Weights of a small transformer language model.
Size: 24 layers, width 256, 4 heads of 64 (2 for keys and values), MLP 512 SwiGLU, vocabulary 1272, 14.8M parameters.
Architecture: RMSNorm before each block, rotary positions, no biases in attention or MLP, untied embeddings.
Training: a variant of Muon for these matrices, 3975 steps.
MLP neurons of a small language model. Each row is named by its layer, matrix (gate and up: input weights) and neuron, and shows model dimensions 96-191. Each number is 200 + 30 x the weight over its row's rms, rounded and kept within 0 to 999. A neuron's up and down rows have the sign that makes its largest values positive.
Before each neuron's rows, "fires after" lists the tokens most often just before its 100 highest values on Wikipedia text that the model never trained on; "fires on" lists the tokens most often at its 100 highest values on Wikipedia text that the model never trained on.

fires after: " M", " s", " S", "ar"
fires on: "ed", "ug", "iet", " place", "\n\n", "elf"
L3.gate132,234,160,194,168,199,212,206,169,150,179,215,201,237,238,254,249,160,186,169,182,190,192,242,164,194,188,185,208,185,233,223,116,166,205,165,207,173,191,188,200,231,231,170,217,260,221,239,204,175,178,211,162,203,190,191,248,187,169,161,207,209,219,162,167,239,216,217,206,248,214,186,222,214,206,195,165,210,191,193,210,166,173,157,226,203,193,246,183,202,193,253,181,132,180,180,194
L3.up132,198,137,161,155,231,236,257,197,227,203,175,177,185,235,201,275,186,188,214,213,219,166,277,187,157,155,222,185,187,264,245,166,125,194,210,232,196,199,165,194,229,205,211,218,227,186,177,172,206,155,184,243,215,188,240,183,230,190,203,217,202,222,155,191,202,245,204,179,172,177,211,199,202,247,250,175,207,232,217,210,171,203,178,201,176,237,199,240,243,231,187,144,210,81,194,190

fires after: ".\n\n"
fires on: "==", " inter", "==="
L7.gate318,205,219,193,183,251,187,213,198,240,191,195,227,196,166,178,214,219,233,197,156,165,209,187,182,151,204,221,249,205,223,194,158,163,184,126,207,154,216,206,190,193,140,199,241,208,173,207,246,161,151,176,245,178,161,239,162,206,242,211,164,187,206,215,164,259,172,189,256,200,223,202,196,209,177,198,183,141,195,226,236,192,179,161,187,172,253,204,233,200,166,235,217,150,165,247,165
L7.up318,190,212,225,191,180,159,227,255,186,195,211,157,175,136,201,218,255,241,217,199,159,197,234,169,177,205,200,223,144,202,204,203,184,182,185,186,222,158,210,185,154,111,207,195,171,162,219,170,233,184,236,175,197,209,195,191,195,210,218,184,147,214,224,207,287,185,201,192,128,229,224,201,198,172,243,202,165,136,210,177,178,214,196,180,172,212,243,256,189,207,186,206,172,231,165,160

fires after: " c", "c", "che", " cont", " ar", "qu"
fires on: "ar", "st", "ount", "er", "em", "ch"
L10.gate429,234,207,205,224,219,219,175,189,223,170,196,168,180,256,237,201,218,228,188,188,229,202,204,233,211,154,202,180,225,220,178,168,252,204,149,157,231,240,212,195,170,153,205,215,187,266,174,264,190,260,226,185,171,194,202,190,215,219,194,224,206,165,210,157,213,150,167,130,253,215,189,159,207,181,186,226,216,181,205,162,189,258,172,247,173,186,205,206,197,212,267,183,230,182,162,143
L10.up429,232,233,168,269,177,203,207,176,209,140,183,139,143,151,209,222,200,186,160,209,170,152,249,180,181,187,213,229,229,182,217,157,165,210,179,236,206,206,193,198,162,231,213,260,211,176,170,192,246,223,170,227,184,215,144,179,224,194,158,134,165,223,200,164,183,140,194,134,173,183,190,218,254,206,197,164,231,231,226,209,172,239,232,153,234,120,244,203,139,180,205,182,131,154,199,214

fires after: " m", " st", " pl", " w", " M", "m"
fires on: "at", "rat", "ank"
L2.gate411,182,211,205,180,174,222,220,207,197,192,247,186,237,236,223,221,166,264,218,209,243,170,229,215,196,198,206,231,106,181,211,157,196,222,213,161,213,189,259,208,217,165,175,187,252,260,236,202,229,180,212,215,207,247,226,186,197,190,226,173,234,223,181,190,190,202,180,203,202,182,266,143,234,193,243,242,187,108,187,222,267,204,179,219,213,164,237,239,239,265,186,190,215,205,151,205
L2.up411,207,214,216,193,215,216,151,221,191,196,189,230,194,231,208,197,185,185,168,207,192,218,205,228,209,143,199,197,220,198,234,164,244,198,175,181,195,187,139,173,164,203,177,220,144,227,139,190,184,179,147,176,178,295,208,259,224,254,172,169,211,171,249,175,229,143,227,193,187,180,194,240,165,213,196,143,224,189,196,171,182,188,191,188,221,199,184,192,246,168,213,220,190,183,178,185

fires after: " t", " d", " f", " ch", " F", "y"
fires on: "art", "our", "est", "p", "s"
L6.gate280,223,265,197,251,240,204,210,197,201,171,193,191,218,217,162,169,158,189,188,232,219,233,159,171,132,226,243,228,154,219,218,175,171,187,204,247,147,198,188,230,198,188,224,173,222,238,190,241,214,191,184,209,194,239,192,212,228,163,237,193,222,185,194,255,175,197,246,203,195,176,260,176,190,231,193,179,161,198,215,192,173,191,171,235,201,176,199,220,172,193,228,227,297,173,205,177
L6.up280,223,279,150,261,233,154,220,196,195,138,190,184,164,205,192,224,217,199,205,184,231,219,212,198,200,223,225,238,226,211,230,219,154,156,146,220,205,227,166,197,193,241,201,217,183,246,175,207,241,181,211,248,200,173,152,224,245,159,187,230,209,187,222,205,195,185,224,159,205,175,195,235,211,143,185,123,156,167,208,203,188,242,203,234,171,222,172,185,174,178,181,172,213,238,235,179

fires after: " l", " L", "r", "ri", "ur"
fires on: "ar", "i", "s", "e", "ang", "ed"
L10.gate197,191,197,213,215,211,186,169,156,193,221,189,159,180,229,225,225,181,221,181,169,200,235,185,170,168,215,214,221,164,206,225,165,152,241,148,154,174,178,248,158,175,218,196,214,150,164,238,234,242,165,236,159,250,190,151,224,136,198,190,210,207,204,163,172,217,255,188,148,220,188,165,238,230,190,172,213,219,193,141,242,164,128,196,212,211,198,273,205,224,243,192,246,223,216,189,181
L10.up197,248,209,153,198,221,221,216,144,203,208,130,152,214,225,180,217,250,150,217,226,190,226,147,204,174,167,216,221,195,233,187,239,213,187,221,200,188,188,218,170,187,237,149,198,210,211,212,230,191,205,237,193,204,228,191,231,195,228,210,209,223,217,208,192,204,207,204,227,206,210,237,217,159,163,242,205,212,171,190,178,213,154,205,241,205,212,230,149,228,261,185,181,227,200,186,224

fires after: " M", "al", " m", " C", "an", " Ar"
fires on: "ath", "usic", "if", "t"
L3.gate59,168,165,200,161,190,301,157,210,260,270,257,222,207,243,197,191,203,200,182,199,163,195,165,196,228,205,240,125,221,180,155,188,189,255,204,164,207,165,217,226,218,161,204,159,208,194,215,230,238,188,202,175,177,169,143,226,192,202,243,189,203,241,208,213,185,218,156,179,224,145,203,169,169,209,188,162,178,238,164,212,179,215,195,252,189,171,246,174,190,179,195,135,215,169,181,204
L3.up59,118,192,232,179,128,233,190,207,216,223,233,227,195,179,190,198,155,216,186,191,237,177,131,158,216,194,245,186,219,173,193,179,200,159,209,102,165,178,174,197,180,205,249,154,211,223,174,189,202,169,150,187,174,202,233,179,183,218,225,180,214,280,232,207,200,224,202,188,219,146,193,213,193,212,228,133,187,221,218,199,195,232,215,258,168,228,222,145,191,230,192,166,197,155,207,184

fires after: " D", " d", " tr", " dr"
fires on: "iv", "om", "uc", "uk", "ac", "eg"
L3.gate258,214,203,213,209,224,135,190,189,193,197,223,193,142,205,180,194,151,131,202,147,187,241,180,206,209,176,253,185,192,198,181,213,164,223,176,147,183,187,195,259,188,204,174,242,175,195,217,232,175,209,222,207,211,154,144,198,171,230,205,206,211,214,130,207,202,220,178,215,216,237,203,187,255,196,226,98,189,201,246,265,198,205,231,176,219,156,241,198,231,205,190,217,173,208,181,217
L3.up258,166,224,195,185,211,244,178,184,235,230,145,208,134,223,237,143,160,220,212,175,201,178,252,206,205,141,166,207,289,209,193,197,215,172,254,289,204,205,182,195,217,207,206,170,185,193,166,181,212,163,189,187,228,134,178,215,188,226,192,166,192,216,153,178,148,201,248,214,220,227,199,201,241,160,223,222,180,211,194,199,194,231,165,198,225,207,229,132,222,192,188,179,213,189,227,198

fires after: " h", " M", " H", "o", " m", " Pol"
fires on: "y", "us", "ham", "h"
L7.gate316,219,141,156,174,215,244,186,189,198,144,151,143,238,216,213,176,190,179,227,227,258,172,193,161,216,185,231,249,235,201,232,213,207,220,254,157,175,161,182,167,187,181,226,225,164,226,184,223,238,168,230,198,200,172,199,178,179,164,161,192,217,191,150,189,142,174,241,189,177,180,189,231,192,221,190,224,210,217,224,252,236,174,162,166,210,197,241,196,215,196,256,239,207,207,193,195
L7.up316,218,199,189,226,140,175,208,220,263,163,164,172,269,173,208,179,209,230,219,216,196,197,178,238,179,211,204,169,201,174,195,213,201,165,207,101,180,139,225,243,205,206,182,242,234,202,189,187,234,152,184,191,185,215,196,148,190,152,164,231,193,186,199,173,166,194,229,191,202,217,227,196,217,137,180,243,207,210,178,238,160,227,215,198,171,261,192,221,203,199,180,232,194,241,245,192

fires after: " st", " d", "st", " f", " Or", " p"
fires on: "re", "che", "ru", "hy", "au"
L2.gate176,161,180,227,261,198,202,242,134,164,183,214,207,169,187,192,224,227,215,166,195,198,224,238,159,216,166,168,182,200,167,203,226,183,216,161,185,186,162,216,186,212,182,196,237,156,209,207,262,221,202,171,168,230,197,170,193,145,278,229,206,152,196,241,201,126,177,200,173,182,164,230,180,225,203,203,190,158,161,206,202,155,221,176,185,229,242,204,181,175,215,192,201,187,219,261,236
L2.up176,230,212,162,251,250,225,226,189,238,244,169,185,192,204,242,182,169,213,251,219,195,237,198,212,190,171,189,187,231,206,196,235,115,172,195,162,190,211,214,188,144,224,176,241,196,244,239,251,131,231,192,170,218,225,150,186,164,259,171,181,194,192,178,134,181,190,220,143,173,205,217,115,186,173,234,161,173,174,186,201,155,165,191,190,230,204,199,212,182,194,166,202,194,244,209,166

fires after: " c", " C", "e", "om", " J", " St"
fires on: "our", "oun", "igh", "′", " stud"
L5.gate482,215,141,177,192,269,207,215,219,172,170,159,169,207,200,163,220,230,174,267,244,156,193,211,179,216,223,195,167,172,181,182,197,208,193,211,216,180,175,171,220,173,191,210,232,234,210,177,176,167,140,201,187,198,216,212,183,153,202,208,233,164,254,179,181,216,175,189,163,164,192,204,191,202,230,162,184,178,164,160,198,146,214,176,166,183,165,147,223,172,238,189,185,177,176,209,202
L5.up482,185,133,172,178,214,229,223,190,175,191,206,154,206,205,199,195,232,202,259,191,174,188,169,195,208,209,160,177,180,201,200,152,203,218,256,222,189,155,198,264,223,204,215,233,196,199,171,258,177,190,242,183,196,227,184,215,223,175,236,228,190,194,171,185,218,174,214,244,212,161,201,246,262,227,226,204,186,193,199,275,193,277,203,189,220,244,168,253,193,226,216,254,148,228,235,223

fires after: " s", " m", " p", " b", "l", " S"
fires on: "our", "ark", "ig", "ock", "ew"
L9.gate310,188,137,178,179,185,230,249,175,177,179,225,244,252,209,211,178,199,243,253,241,205,239,217,223,233,177,210,232,188,251,185,285,207,182,238,168,222,191,221,176,197,193,199,160,269,232,196,185,193,206,245,149,173,243,132,274,193,199,184,201,251,221,204,206,259,231,131,215,219,173,180,168,150,192,213,176,160,228,170,163,192,200,185,213,227,161,148,244,178,189,178,206,201,223,175,188
L9.up310,193,143,201,170,239,208,202,182,172,233,280,115,203,190,224,192,194,210,214,182,168,231,237,191,209,209,199,190,200,233,124,210,139,201,224,229,216,193,179,199,198,197,185,205,218,225,230,192,232,194,246,197,197,225,199,232,165,116,208,182,189,197,218,232,230,223,173,196,259,240,189,214,186,245,206,177,204,197,206,158,220,238,204,189,143,174,170,209,182,210,195,233,168,233,169,147

fires after: "in", " off", "un", "l", "ff"
fires on: "ic", "ist", "u"
L7.gate87,201,192,170,260,179,263,200,224,174,213,231,192,197,230,211,175,199,249,226,243,196,178,210,123,227,219,239,215,181,186,211,172,248,248,232,217,141,213,168,206,234,216,243,179,197,145,188,206,192,139,218,235,195,171,204,203,195,189,236,144,192,218,151,204,208,258,198,215,176,161,249,214,234,201,182,213,157,165,135,200,210,168,180,223,190,245,204,159,194,173,243,152,170,177,208,217
L7.up87,194,182,225,239,188,240,185,220,163,185,232,159,206,166,201,220,176,245,192,241,159,183,205,202,258,200,216,212,219,214,191,190,194,182,153,166,225,211,222,181,192,227,214,217,216,213,162,215,157,165,199,231,220,241,195,184,146,230,227,216,188,232,249,215,215,246,213,165,145,176,228,158,245,227,188,181,238,248,182,176,191,208,190,205,207,203,230,167,197,206,186,212,200,202,278,220

fires after: "ree", "id", "ue", " o", " c", "pe"
fires on: "ge", "z", "k", "an"
L4.gate458,191,227,224,189,179,171,189,228,165,180,196,216,134,192,211,188,181,186,221,207,147,122,205,171,153,186,173,274,201,163,237,199,188,172,242,219,199,220,243,176,213,221,145,198,162,189,238,211,221,216,197,190,245,233,222,220,178,222,211,268,234,208,209,176,191,181,248,246,173,192,199,193,190,197,233,156,214,149,215,197,234,183,208,201,191,142,212,183,246,209,219,182,211,185,175,163
L4.up458,185,190,205,258,202,159,205,210,215,220,183,239,187,204,192,239,172,302,152,192,250,204,200,227,206,224,192,172,181,116,187,205,197,224,196,146,128,193,209,169,196,186,220,237,172,201,189,202,149,147,199,206,140,162,205,214,218,181,188,196,259,212,188,190,197,165,190,280,190,198,234,222,198,211,224,214,221,166,148,178,173,134,183,143,213,206,147,199,203,196,169,200,174,187,207,214

fires after: "f", "ite", "us", " F", " H", "ik"
fires on: "ap", "ind", "h", "ul", ":"
L4.gate211,207,178,215,139,250,212,175,170,214,195,191,200,194,209,208,206,209,241,196,215,222,218,172,181,220,195,221,213,182,193,225,193,193,195,198,191,219,225,200,161,240,216,232,201,190,242,236,209,215,158,194,212,243,211,242,242,204,188,273,216,184,208,201,209,160,216,216,226,204,137,168,167,255,210,223,174,223,216,187,247,215,184,210,255,163,227,174,188,253,167,176,206,205,175,187,167
L4.up211,162,179,191,160,213,192,194,169,198,149,140,201,190,194,243,157,230,214,213,193,183,218,228,213,195,153,286,185,217,190,205,213,187,215,249,257,209,192,212,142,177,193,220,211,205,216,217,188,204,178,234,249,232,191,194,177,143,174,250,172,216,207,184,208,213,201,198,189,239,171,180,196,182,189,238,241,185,238,233,285,249,200,158,215,234,223,196,193,168,193,164,195,218,216,211,156

fires after: " D", "o", " d", " O", " pro"
fires on: "o", " do", "ad", "one", "f", "au"
L4.gate419,202,234,182,178,214,230,194,228,178,225,168,200,239,210,183,246,225,212,152,149,257,207,224,191,169,168,188,173,180,218,207,226,175,165,197,178,203,209,162,257,206,200,169,242,182,234,148,248,231,214,232,181,198,223,237,199,135,224,211,182,231,207,189,217,186,165,245,138,167,189,246,191,225,257,272,214,221,173,221,239,186,208,228,200,243,194,297,254,220,225,221,240,228,195,194,169
L4.up419,190,196,188,170,205,191,163,227,163,144,146,224,194,139,168,150,202,206,217,215,202,186,219,217,209,209,233,222,195,193,220,236,209,161,187,200,188,209,225,164,225,241,209,154,194,217,215,137,151,215,215,230,234,143,214,198,180,182,192,208,206,174,161,164,158,177,146,205,155,203,162,219,144,215,172,210,145,208,163,164,168,155,191,180,265,241,203,224,148,187,201,193,210,207,178,255

fires after: "u", "ug", "an", "z", "ron", "op"
fires on: "z", "g", "s", "over"
L9.gate53,168,181,199,233,177,189,238,268,186,197,205,229,211,194,139,160,247,159,191,198,216,184,197,221,200,239,158,207,161,216,264,188,130,222,203,181,203,241,275,248,172,227,104,190,177,186,206,211,131,194,180,211,215,200,219,242,184,224,185,194,159,174,132,209,204,169,260,218,199,247,216,180,257,184,234,148,215,249,194,248,237,198,268,158,184,191,188,118,280,198,211,168,183,192,142,199
L9.up53,221,196,192,224,182,244,154,203,136,155,122,176,229,224,172,173,192,183,201,216,180,240,188,196,217,183,197,193,174,197,174,254,191,156,193,174,241,158,223,248,183,228,139,222,184,171,220,187,157,228,222,172,205,221,157,201,154,140,196,211,226,215,194,186,137,257,200,219,223,234,201,185,191,179,200,205,180,188,240,233,172,234,193,161,176,177,216,161,220,194,185,209,206,134,202,214

fires after: "ar", " A", " R", " Con", " P", "r"
fires on: "ac", "g", "ort", "ont", "t", "y"
L7.gate204,207,189,186,226,219,209,198,201,160,218,179,226,174,191,237,178,197,223,211,134,131,188,223,226,215,255,166,273,228,216,148,223,204,152,159,180,229,206,229,166,192,195,225,188,167,173,170,213,215,199,221,182,231,144,181,182,175,243,275,185,227,230,215,209,224,243,182,265,174,223,170,222,222,172,186,198,175,178,200,243,224,231,194,224,214,134,206,247,195,232,201,190,234,237,200,180
L7.up204,218,186,161,179,228,191,194,215,172,202,174,212,237,203,178,206,174,161,183,210,205,246,224,197,149,235,227,184,177,274,187,216,222,199,162,254,190,179,188,169,263,176,179,182,195,165,208,232,206,172,234,212,177,138,201,115,207,206,164,102,228,205,190,165,192,190,220,179,202,200,169,197,247,235,184,192,208,166,202,225,192,239,283,238,181,204,215,206,121,189,201,187,183,216,178,232

fires after: " S", " c", " s", " C", "ir"
fires on: "our", "ou", "g", "ix", "s"
L3.gate103,172,219,198,171,184,238,208,237,181,188,216,201,233,167,151,212,200,227,221,207,255,152,167,164,201,174,221,191,168,270,235,230,183,180,240,226,191,169,233,212,244,228,200,146,240,215,174,194,173,171,200,199,203,166,190,229,225,143,233,167,217,213,168,181,136,265,254,136,187,220,239,170,201,140,187,179,185,175,168,222,144,195,168,199,162,199,166,183,202,170,206,199,181,185,164,157
L3.up103,150,197,208,214,188,211,191,193,210,164,180,252,274,184,168,239,244,209,229,199,219,192,190,183,180,188,223,193,180,288,222,208,137,177,207,179,200,201,193,227,161,174,221,184,246,208,137,259,202,189,170,195,209,199,218,183,220,203,234,216,220,241,217,168,209,151,187,197,176,220,221,167,193,175,222,197,206,207,192,234,134,201,141,215,194,265,177,210,192,179,230,246,196,190,190,224

fires after: " f", " m", " M", " p", "a", " c"
fires on: "at", "eat", "ubl", "un", "ich", "et"
L19.gate68,227,223,173,162,147,221,205,204,185,208,183,169,230,125,200,178,200,204,125,198,236,216,165,217,157,178,156,267,194,209,177,187,218,163,222,168,206,190,233,183,196,183,260,212,240,242,170,195,206,162,252,192,286,206,233,217,161,195,186,197,206,216,221,220,179,177,173,182,192,188,214,185,201,154,208,167,168,175,246,197,258,210,214,243,218,150,200,201,208,238,186,220,181,267,215,169
L19.up68,223,252,194,212,248,183,184,252,202,235,177,194,194,173,213,218,177,245,181,234,181,172,224,226,234,220,237,175,163,224,240,172,243,162,142,194,136,239,165,189,193,170,190,234,207,211,240,238,203,203,178,191,190,200,199,208,184,257,241,197,183,186,153,181,227,219,174,178,194,225,186,232,224,172,219,245,207,210,218,200,153,207,164,241,231,197,193,180,209,175,243,230,177,207,173,155

fires after: " m", " b", " s", " S", "ar", "a"
fires on: "od", "un", "on", "re", "iet"
L7.gate355,162,160,194,203,176,250,211,156,200,233,202,195,232,202,189,192,177,213,254,157,190,214,221,151,222,216,153,216,210,139,179,180,214,190,257,205,210,198,222,188,197,180,159,168,204,199,253,122,202,175,192,158,221,161,215,171,202,171,194,153,195,210,187,173,175,233,135,187,209,138,165,188,228,204,247,160,181,229,211,184,245,175,175,209,214,170,169,191,225,249,150,184,201,216,155,231
L7.up355,246,252,219,220,278,202,211,239,205,189,223,198,176,153,219,295,210,200,187,161,196,194,201,137,262,208,265,176,169,212,136,239,168,216,197,182,149,210,212,223,166,186,166,147,211,155,237,210,233,190,215,219,147,192,206,167,211,186,205,256,221,159,213,196,204,182,181,185,192,228,235,220,184,189,246,226,198,217,152,217,209,147,204,181,178,149,218,198,182,228,205,230,218,232,214,225

fires after: " Re", " D", "ig", " re", " V", " al"
fires on: "al", "es", "in", "u", " en", "way"
L9.gate435,174,179,219,160,197,234,239,207,186,190,237,211,227,208,256,207,163,209,164,238,260,206,161,219,175,241,184,178,195,168,173,193,162,201,199,245,192,255,189,228,155,204,250,219,222,197,209,196,242,207,238,262,196,217,216,229,272,224,144,202,142,212,211,206,207,258,232,209,196,237,237,126,148,198,169,233,169,199,205,221,128,167,192,128,224,178,237,208,178,169,148,206,161,173,238,238
L9.up435,179,185,196,188,231,202,180,186,178,193,247,199,237,162,160,158,186,235,186,228,253,210,141,199,237,174,172,179,141,240,141,218,140,171,170,154,233,260,193,210,208,223,231,182,187,154,195,210,209,201,231,187,177,222,212,188,194,190,170,178,166,266,199,186,143,179,164,231,179,231,164,178,155,192,167,218,165,173,210,194,199,185,200,213,202,176,196,194,167,196,222,189,187,208,229,218

fires after: " (", "-", " ", " \"", " the"
fires on: "t", "z", "se", " pol", "e"
L4.gate363,190,212,130,202,163,190,222,122,204,158,166,182,187,171,181,173,161,187,220,173,237,184,211,132,168,231,168,175,161,162,179,204,149,204,173,215,230,221,247,156,197,217,170,214,189,223,187,196,184,178,227,212,204,154,273,209,171,233,224,231,230,209,211,207,178,249,157,230,212,111,182,222,174,192,201,196,192,229,200,181,198,186,227,178,179,203,180,200,235,186,197,200,220,228,229,168
L4.up363,180,155,192,247,229,210,223,198,203,120,195,229,221,193,172,177,169,195,214,191,177,173,204,176,170,218,188,215,243,150,194,185,230,199,210,236,172,200,223,225,181,185,120,197,240,174,185,169,239,215,229,231,199,184,114,169,198,184,124,247,245,189,198,228,231,202,200,269,210,228,193,167,175,188,156,195,179,188,268,206,161,172,210,213,174,152,214,138,158,170,182,149,186,224,190,270

fires after: " D", " R", " l", " L", "a"
fires on: "ud", "ock", " end", "and", "uk"
L3.gate494,205,187,238,190,200,195,199,224,149,209,199,194,237,245,173,233,185,265,186,165,256,219,164,194,154,208,264,212,191,222,152,236,147,177,226,236,201,197,173,186,158,166,164,148,214,188,179,190,241,212,181,174,269,139,236,188,217,248,209,176,175,221,179,205,150,271,205,225,167,180,209,215,173,206,128,190,213,191,181,242,209,184,150,175,187,226,224,242,196,178,157,165,248,177,223,218
L3.up494,215,231,175,251,169,179,181,193,191,200,222,147,205,190,224,251,191,187,196,214,238,176,182,267,187,178,170,196,222,215,154,159,190,231,247,229,201,210,164,211,200,224,249,213,204,197,215,222,201,188,140,196,175,217,205,171,217,200,189,176,227,264,146,226,137,152,205,193,178,260,202,216,172,268,249,224,135,202,177,286,187,202,151,172,180,208,189,188,192,231,130,206,185,172,236,246

fires after: "ch", " e", "w", "re", "m"
fires on: "qu", "it", "p", "ol", "u"
L7.gate383,159,219,263,222,209,194,228,225,163,208,214,192,183,213,152,244,243,163,202,177,169,253,205,184,175,206,222,171,228,206,168,208,232,172,159,207,250,185,197,210,208,226,173,236,222,215,215,208,216,238,181,188,214,207,204,206,208,249,200,177,175,161,223,256,171,217,222,151,240,165,182,182,188,173,234,196,219,222,243,219,212,228,108,227,184,239,216,198,235,174,217,181,209,233,118,219
L7.up383,153,183,187,199,212,169,253,221,151,220,199,186,232,195,253,190,200,170,196,217,220,204,228,218,204,201,243,238,172,279,204,187,204,156,245,172,139,213,176,296,191,180,215,197,207,179,242,213,213,238,181,201,231,215,228,179,165,237,169,116,175,195,198,189,175,207,211,180,217,221,187,143,174,227,182,167,250,238,248,205,217,160,203,253,139,173,255,216,236,160,213,167,153,204,228,200

fires after: " t", " M", "A", "art", " o"
fires on: "ak", "it", "ake", "ac", "ris"
L2.gate195,203,219,252,224,207,227,219,241,201,231,167,268,172,166,176,172,227,157,172,132,228,170,212,186,187,161,209,154,187,241,232,242,215,185,230,155,220,223,185,191,169,171,176,203,196,205,206,188,230,194,176,191,144,224,226,222,200,138,200,160,227,194,213,186,209,160,215,217,201,180,230,197,223,219,177,183,89,173,212,261,214,181,152,236,170,208,312,193,198,197,185,214,181,188,195,186
L2.up195,161,161,188,198,185,250,177,179,172,249,189,256,228,222,247,223,241,187,192,191,183,192,227,213,149,164,223,193,162,234,164,202,241,116,217,208,181,204,198,191,193,200,222,201,229,210,201,198,118,120,237,167,224,247,233,161,159,155,212,171,210,229,224,215,130,232,210,177,179,151,167,191,185,168,226,192,179,203,200,242,185,233,185,207,184,215,261,199,182,149,194,217,182,219,216,165

fires after: "st", " st", " pl", "ol", " d", "ar"
fires on: "ru", "ac", "n", "v", "own", "ver"
L5.gate271,199,172,181,230,199,210,242,175,214,214,202,160,241,191,230,233,194,199,177,210,234,248,262,255,239,208,172,195,236,192,108,187,241,250,196,194,187,205,226,217,219,234,288,243,187,220,185,195,245,205,166,173,217,177,166,261,102,226,197,194,205,209,174,166,192,197,164,186,193,223,242,182,201,242,212,201,212,171,176,188,178,208,244,163,178,246,212,211,213,228,190,211,222,163,180,201
L5.up271,222,224,193,164,231,257,189,215,197,198,197,183,268,160,140,155,231,181,186,220,219,253,196,264,181,159,187,216,207,209,162,220,198,193,150,159,206,201,253,198,215,203,201,232,175,212,200,197,230,170,205,148,208,221,185,224,162,210,166,131,184,241,153,188,163,202,241,171,186,256,242,150,231,189,203,170,200,178,229,225,219,203,145,180,160,180,166,204,256,179,173,187,234,190,168,246

fires after: " Will", "ath", "g", "ich", "el", "et"
fires on: "iam", "ol", "ig", "ory", "m", "her"
L6.gate65,228,189,185,239,208,187,208,203,233,255,198,213,203,207,208,178,212,260,190,179,172,187,189,209,152,231,190,212,174,197,174,200,172,161,211,208,233,250,176,266,204,256,161,245,186,184,136,175,206,198,232,235,207,187,226,189,211,277,197,210,230,201,212,185,196,229,273,161,257,188,173,163,199,164,181,166,211,213,204,174,147,195,139,172,228,152,212,177,192,127,192,201,186,219,160,203
L6.up65,202,167,231,194,152,196,211,170,221,234,238,196,203,195,200,200,212,206,175,231,236,246,210,200,126,204,212,233,188,214,214,277,236,192,188,232,225,217,173,237,196,203,239,185,215,159,208,205,189,238,214,193,203,255,233,218,171,258,175,216,195,177,223,161,186,186,225,230,256,161,188,205,206,195,229,264,227,237,198,210,195,245,179,110,248,207,197,151,177,130,212,201,192,224,190,168

fires after: " f", " F", "F", "mer", "f", " d"
fires on: "r", "ran", "ind", "c", "if", "our"
L6.gate170,193,237,195,230,193,198,263,182,226,231,227,179,209,143,192,212,163,172,258,246,176,249,199,156,205,246,186,178,164,163,212,196,203,220,261,214,198,194,187,292,239,159,215,187,204,199,199,206,195,217,172,157,179,228,193,203,212,202,164,184,232,192,210,194,192,253,234,150,176,175,253,205,223,189,183,245,204,171,248,154,157,265,232,254,173,203,173,222,196,245,192,211,200,201,240,157
L6.up170,190,202,206,170,211,198,188,234,234,188,185,222,241,223,208,190,225,220,187,183,276,164,178,221,201,213,168,164,153,186,266,198,169,142,211,218,208,187,157,225,195,208,180,226,175,250,161,185,242,157,215,162,183,218,170,247,180,210,232,198,197,207,205,176,247,239,155,191,228,148,195,171,219,184,210,190,213,220,164,231,223,222,214,201,207,215,215,145,179,187,215,200,208,166,229,222